From a checkpoint of a small transformer trained on Wikipedia.
Size: vocabulary 32000, 106M parameters.
MLP neurons of a small language model. Each row is named by its layer, matrix (gate and up: input weights) and neuron, and shows model dimensions 160-255. Each number is 128 + 24 x the weight over its row's rms, rounded and kept within 0 to 255. Numbers have three digits each. A neuron's up and down rows have the sign that makes its largest values positive.
After each neuron's rows, "fires after" lists the tokens most often just before its 100 highest values on Wikipedia text that the model never trained on. A number after a token or word is its count.

L5.gate1936:124111128094123147139123117078112125145103193177121125144164089114161195139184167102143187092097093153106093129146124143176092117108140144160144158144148101084150138104144164129147117158113146153133103097134141127133110147115179141187140142123139100102082127086146148099155151103134104107
L5.up1936:107126096134123129124137136143103128129132119098128155159107151116114120217118144117145154122148137067112133135089105141135095139158133131129146136128092111156114201103099152158179154131099111131088136109129161114133131121120072134090117110116110103134119153132124099129132165138097106154
fires after: "\n" 65, "==" 21, "===" 7, " ==" 4

L5.gate1728:127135148139126142135140092124138123151110109160129133132136082104112125144167148122094134101112102166146088133117118141108109124123134119139134113126113131107102131125148160134075149151121101113152077150141139131121111144137101096104138094118114111142166120139126126155158067109174139143
L5.up1728:156140176160128135125124125128117114167091086128053158122153100135103149132116135126086121095138098146125094142117182141150143119087122131200122101140136140114146140077095153137160175122151145115172120114130114131102111115128152104105122101123145114153092116088134187116165080116145105154
fires after: "\n" 38, "|" 27, " |" 8

L5.gate1413:118130134114161137117138111139099134134146147150103112121113150087128141111126141111165119117101116155080119115146146159125164116110148116121116134122124129129104128147167081139112146191150131093128160130104138169129135138135129135098132163111107143139139168146132116108119134131113097158
L5.up1413:172170110105135158140148117109137140136120128116087128134130128115141122127110143113100154123151124129128160094126103161129141141118085162140109093167104098127141150099140123134162186124127155153132049124125130090144099176128133132134129096112082139160140070105141102140147125143131134146
fires after: " a" 36, "==" 12, " the" 10, "The" 4, " The" 4

L8.gate2023:148125136144172134129103121148130138114118141109118155144123111118138131113111137172092140074120139184101127114092125152090142160158091132125124146112129136154130130125155099128123154134136109130107107145137150118131095125107117125097091129150154142086152130091128113086095118108164138104
L8.up2023:089117158113175117120150104201109110074148103140121126144168093107127135148136115156116109155119146130108091178138136148149188145156149103144171103116117101115138103141151120129116181126116153118115115133096132132133157152094115145115131165105114132130138124102128109111140070116129160137
fires after: " the" 36, " The" 18, " led" 7, "The" 6, "s" 4, " due" 4

L8.gate316:131111144135132071145138098142155150109113104110117118135132116149096107113147129086149145116142149137080146125144154129113130141127138159083166136094154167114121152102128136127135129135140095106123102115139131123120126134152142125130145121158125142118075151160113113131112105158127130147
L8.up316:114105162110135134133152125115095109150131156135122101131119082106103130094093140139124115109116112144110112143146059087108140130125149117095109063158113120153100134127114162145136075120127098132154134126154117107113080125119089098090115132118144129165132159176156177166143134123187094120
fires after: " the" 33, " The" 17, " where" 9, "The" 7, " that" 4

L8.gate513:138103126199125113160138127133122103100125075119116109150132104161093146115083115136116136073123094142154130099118133120114130093138098136104148143130139117124123102136114128139117126103119101109084124140138187139159125167121159123122112147140161159138140142084111113108122140180126159148
L8.up513:155079124135137098109136123134140108137130122157058147137109106167111102120092131125128128087108132145145155078159189089113095092143151232133097130143098106150099128151120158110083113116121132128128134135149163144140112100126108121152170093129104127147114126087182116134135132131120128136
fires after: "|" 64, " |" 8, " Chapter" 8

L8.gate800:151083144138125172129179136141121122101118107117130074144169107119139152137102113136129101107122131138138106090171135166109122135143115159161096135158184140101155127139132129120108087101077151121104116131134139137123142176136105139111151117159119202146119146121138112118104097129118138111
L8.up800:080110116156158114118099085115109121130142123175113144120118102094140162115095121106132151128085129144146123136139147108118106096144182098089132160122151107143151125115103154143155141113086117145167134160125136146145123143118116138164107138170145120129108116121121149137105134134095110151
fires after: "|" 88, " |" 7

L5.gate1026:152092102104087143104161099107111075132162160165147124138120187117119122119083135105156137129087087130100166099117139179134101154104144116089146144129141128129140165164102152101098104127139107124145110144143075104111128130160122102152135085162094147122186149127140135160155132135183106165
L5.up1026:145158144125064132135138115100127124117137128115122129163150153140135092147165095112113146144107155106106101109084123117161142136120139181159100142149135080155160118091105144121127153101109165103078121170130126085134138073140144133155101138180107122137152167109148114157161082138126133151
fires after: " in" 20, "In" 12, " In" 10, " of" 8, " shopping" 4

L5.gate1932:106121153124143119111123101087101129092147125126108133139146146144081169145100132118143145151116088128093124116179099170118158147147131142098167132102120132138130143110167099166131136148105107101125128125122152141141085121103063148146146118098136096114085127155159129138170146127166129146
L5.up1932:124106126083126126159117109118125127166106108117134130134101179145096144104134187137142126080140071128122121132107115136195117126099093144115099130157136129162173125133150130106149147151172148108059125135124161182117110115091102152173124100133106153157150121158129137097145131094142099090
fires after: " the" 37, " his" 8, "The" 7, " a" 6, " The" 6, " its" 4

L5.gate1775:141097147142147133141124115090127117148126113155094161123150096121127121134168085148103164074154096172140153128145139203139129110139145107142138110079123092138138138100152147156144152157132100132152095113127144111144128117118101100132122117119108100122134126116104188150159125098101134154
L5.up1775:092146159149144129125123107140100143111118122113097109079157153139088117136118091110120125107120105099112108125157124119116134105102135134080109120129104171161074151119153155127088138083141141092135082173142168092109089102174110119118133145092109169148125089094124146138137090066111128151
fires after: "|" 59, " May" 4, " July" 4

L5.gate1364:138100130146137102128127155148158135165136091146128130091089133157130135151166098117106127123147127154125107087136135137131125134105136194117124092107143094151156113104103121154131155161107118158118120110145106138119121124119106125173117057123146134169111119146122102118122103134116119145
L5.up1364:163155131179102118166123134133140134165127160167157135107140143124116137142134115158080128132119093095126102133139106099131148106172114111088135153104168135093110091132174127129144131171124113156138091098144144087100145156129111130151183121141179170151129159147177147129137127130141101140
fires after: " a" 31, " an" 9, " A" 7, "A" 4, "." 4

L5.gate1591:155190149122153087141167132128114160132178151143129156148138148119119116113164106113117137128149135132131103156137102183150125162102112151119107153168157116116099141144099140178110135143143145133121143139098097123133131117124138133113140086130121132146161116107130094137152123102113124139
L5.up1591:122126151133095183161112161171171111133115129148117137136139203146159198125125153128104090136156146095134113142151097145107098113102081116150169140092119149120112091159156089104141139115129133129148136114129129139087095148129133120075146134111141138177107124102103147110134110097112133186
fires after: "." 32, ":" 24, " a" 6, "," 5

L5.gate688:110122122116125115159122138104140109145109134141149139131159165088165153116117112076106138102111065170124103125124129167109086131139129146131144099145102158141085136123153113135114140142130125106143126132118114122136123142106097158098181096133104168122151131134161128127140076132143120133
L5.up688:126131113114122121145142148179141154109153171148098086141144158131116117109098116160063119150152118155136126104145105140114095148106087162119121140167102157156151128094098134119164122158134145125109122109128140158152081112099182115116140144149128190125097071151118103095101132132132139142
fires after: " the" 44, " The" 12, "The" 6

L8.gate811:154155145128140192150115151145125123143103111188189160109107151112143148142146180114105117105082143150103121103124161101140110098154094131182127088140080117165155098139123136175114078147119157124118128132124107166155102099112105152126130148123101090142150115106140126136112145125150166159
L8.up811:131128136095149147105129148112162096135143189142133134084104121168100108096101139154139148123101112125116089087158077117159121108130130148153118062114072107161123108081144142153151125139139125097119125123114138078154112074122124141126081127113152108131169131136177124136152156143109118140
fires after: " the" 30, " in" 20, " a" 5, " In" 5

L5.gate404:119129097134140161120116083115145153154140122102115131121100144097102154124159117101139146109140110134107148106102165123160131090119134104147118100138170113111130064142143078108130155195127122122117172121126168151137109107111133155148172126128095154155104114134156075126120123141156111146
L5.up404:138109170100080165111116131166134101137144130102106157121108138122163138116146151143152150126128121112107141123095112126149110122139116069109117151136093126139138115120127093112164134128182130114162126107135143115128098148114134129122121110134105111144157150102136115118095147109128092132
fires after: " the" 19, " (" 13, "-" 9, " \"" 9, " The" 7, " " 4

L8.gate1606:127147109150092127158105110117170100120127092112114103142120084117170172097132079084135135116126105132101135112169134131130146122125122145124124087133116144099182129132103095125132156138143124156071126119141159088135118066133178160141106123116144195079128141155137139112173110098156098102
L8.up1606:109148140143066128159084108106105089147120099139087107137100163125103118093101148075113123089165124136116106117127147148130103081160150171144085112143127116136147137196166120137124121137125099099103126105136169083141116097162162125102129179128142167140161132101079122152165135137113127151
fires after: "\n" 44, " |" 13, " 1" 9, " Con" 4, " La" 4, "|" 4

L8.gate479:125141143163140175131152147180075168108136135108178120181088165140113146177120091090133179105127167162134153141153158136121108082079101129104143154177140122177110142149136131185129090091127135099157122086157108113107145124152152143152135158136148142121132127107141129094125119125137123177
L8.up479:155123143168098139094130133109126142115106187173135135125105126149124121150099115167123139101176118133147140144115132136150141128104113124116124116131122119167123136109132141136134126110123145084113133147127111110169125147164172159152094169087116130111126094171140141114112137119117118130
fires after: "\n" 26, "-" 12, " |" 10, "'" 7, "|" 5, " January" 4

L5.gate1731:082177082153082171148106136120087111103090123132101113166092120106151131101132086100129168158122113132124111150111119146163082125115148119126131083140144133119141116131151138174092151132084105154156093147115129129125116141118087096150147145159124139152160106112141096151144134146171075158
L5.up1731:166124107104120152122142135159136071143092118126112116133125116100140115056094136142078168088142160106108119099136135123145119180144142114144124109105110107159112158126110094164135168177138147128088101110135104157133071129083118170114123167127201136100117130135124114174119125117168151152
fires after: "S" 24, "," 16, " the" 15, " United" 10, "am" 6

L5.gate797:166141068114125155103162118127112075142131104185159139171135109085142114138114131098155117119125134131143124146130130139122133132100111120135117159147132112122157155132124128162088124084145126128111111125163105136109063124126132165155104119130152076115136115135152167145130141148123065136
L5.up797:123136140103151132163142135138112163137109140101104132118141111094144116130112138143135143111111069135107097110130113133143105141114145173138130094113145132134151094081103147127129123157118115136129189163122113088111095138162115101124081130163111141153122129151143093143152123119133116115
fires after: " in" 24, " In" 10, "'" 10, "In" 8

L8.gate334:140139106120075127145143119142121138101135138100106139149108163159121146136126139100158144137137153154151116099106119152126168110151093134157110125136143086174127088151086124147124114122094136086118174128129158164135108121139165142159155167157136177118144155136118151118108141131107100177
L8.up334:107115113117104132116087137115129088150105117186108145096168124108129097113147058153172120169086172142196177109122165091095075135144144133116162149118179112131116136070119112124107105110115113074179128150128134105143147147142157144099096118110080113137141108112149138115115085119087112108
fires after: " |" 29, "\n" 15, "|" 8, " 4" 8, " 2" 5, ":" 4

L5.gate2003:126142099122164120123106099159114092133137159159097131085125132140118128135154175155124141090112134109123132135139133107109120137161093129175141146079153145152090097108166141098104170129130113155165136112146108161096108132125096102166117085125148161144106081070151099128108158131136096139
L5.up2003:060124092086142120112119111125098144124108168140085104117136140154120107118109166106121163106110114123093100127128130093151120120168148120159126069145156117146119110134141145154179144160129142160103110127139104128135058128099102170111137142084138119144140171132098140137177124111119150140
fires after: " the" 47, " The" 7, " War" 5, " this" 5

L8.gate1407:107171138139093174135136126083136143134061136117113111163165111106136127125102085098131141130144126098135130115099173124174115144140114070149100137123127125114148129120116113117132125146168149131076082090136151070135098135092119086104119110127117137074147094167149159143116132122130114099
L8.up1407:101136129111149125115141119127126123122137107117100115120125137099147139103162165109108144094073081173123146122114111112144089084150108140177116136153099134171129122111119187172113153134151132136135120147150106155144096142127130131124112157181125186106110155130124110160168135125161114078
fires after: "\n" 26, "|" 22, " on" 7, " of" 4, " |" 4

L8.gate1310:174096148156119161139113123163132080106083067115107120182138134097124153151085100123113132142145089114137151094149098145119123128108135132125138128147120135115129168127089123137123142129103117080154134133138150132161130142122095135172115116152153173100139157147125137100141128094137113115
L8.up1310:187078143136141137120086129102177110132087075135113123149188151123103117136094108118134131084120112135124102137146114095162137112104117169145119129116100142157104170130107143135113100131121102145120107147111140136148151132114138122143121117135153165113124146116137163084142153100098142133
fires after: "|" 37, " |" 30, " No" 16, " number" 5

L5.gate1595:139079132099107113170141075116136149115122126149121128085131129118108122148149155151134114124123154189116124111167166167122110164124142099121146124119161137113128099138097113138140159136126103106128149094139110139107121146100137163141164133122117122164126116150133120148131131138148171139
L5.up1595:151126126109108141154117074122111101133110128094062141106129162121147103169109155161118143115119122147127150155157127143152120127127124100069138092137144122142082143085134136118156143152172141110115113124121147122090129093081104120108132035121101118145131082136122090131131137097160116140
fires after: " the" 43, "." 9, " The" 6, "The" 6, "," 4

L5.gate1858:142131147140128111127125098110125139152075132123108160097139094177111147142165120129118132135118128142154093143117154139124092157107153143153163091124133133134129133107107137151121133105132143083119095088143143113105134133140116098133086143143140160115151137120144101131125085146165147144
L5.up1858:136130124160120140133124132114154117169128142161152166122163129146159124135128141139144024116112112164119109165133142144142105067140121109115105124130143108099128113142129157107100130128155150100167085120120173090104137124183148091134126079112143129130113145130171134135160072113127128112
fires after: " |" 29, "|" 22, "---|---|---|---|" 6, "\n" 6

L5.gate1428:128143166160138121137120133156123115119140120097162132130129181113125150118139139132087122129133144122112109091126138115110125147104154152124162116077157162151175065144104137133146153141130072107129102138139137111111106119132126176132097155120128140160138194128139152148118132134138128128
L5.up1428:133125117133101161143102109120143180090113155153137133105191178110071120142116173149109124136112141095123132108153098161151161165121101130103112120097107149131115143108081107127118135122156190120088141108129169113124126129099104150165130080122142143154113126108098133147097116125114158112
fires after: "." 38, " a" 10, ":" 10, "," 6

L5.gate64:131093111149122167103100083128135137147143077109113072114126102070151116102117068120125116105106132161120121145108131123147105120151119134151102114119166114134099080134168175136098175119114081170104153142141114146133085118140102162158147131134068138161107133126109146145122099125143087144
L5.up64:099112147117119135145137153090124143097101109070119081131157137120087155111147147131077139112107121092127164159112160127112144162179131142113128106116131131118073138124155185137130141139137134116114129148123170099146200131130165114088142135140119134137112150120140139153133123092122144145
fires after: "|" 39, "\n" 22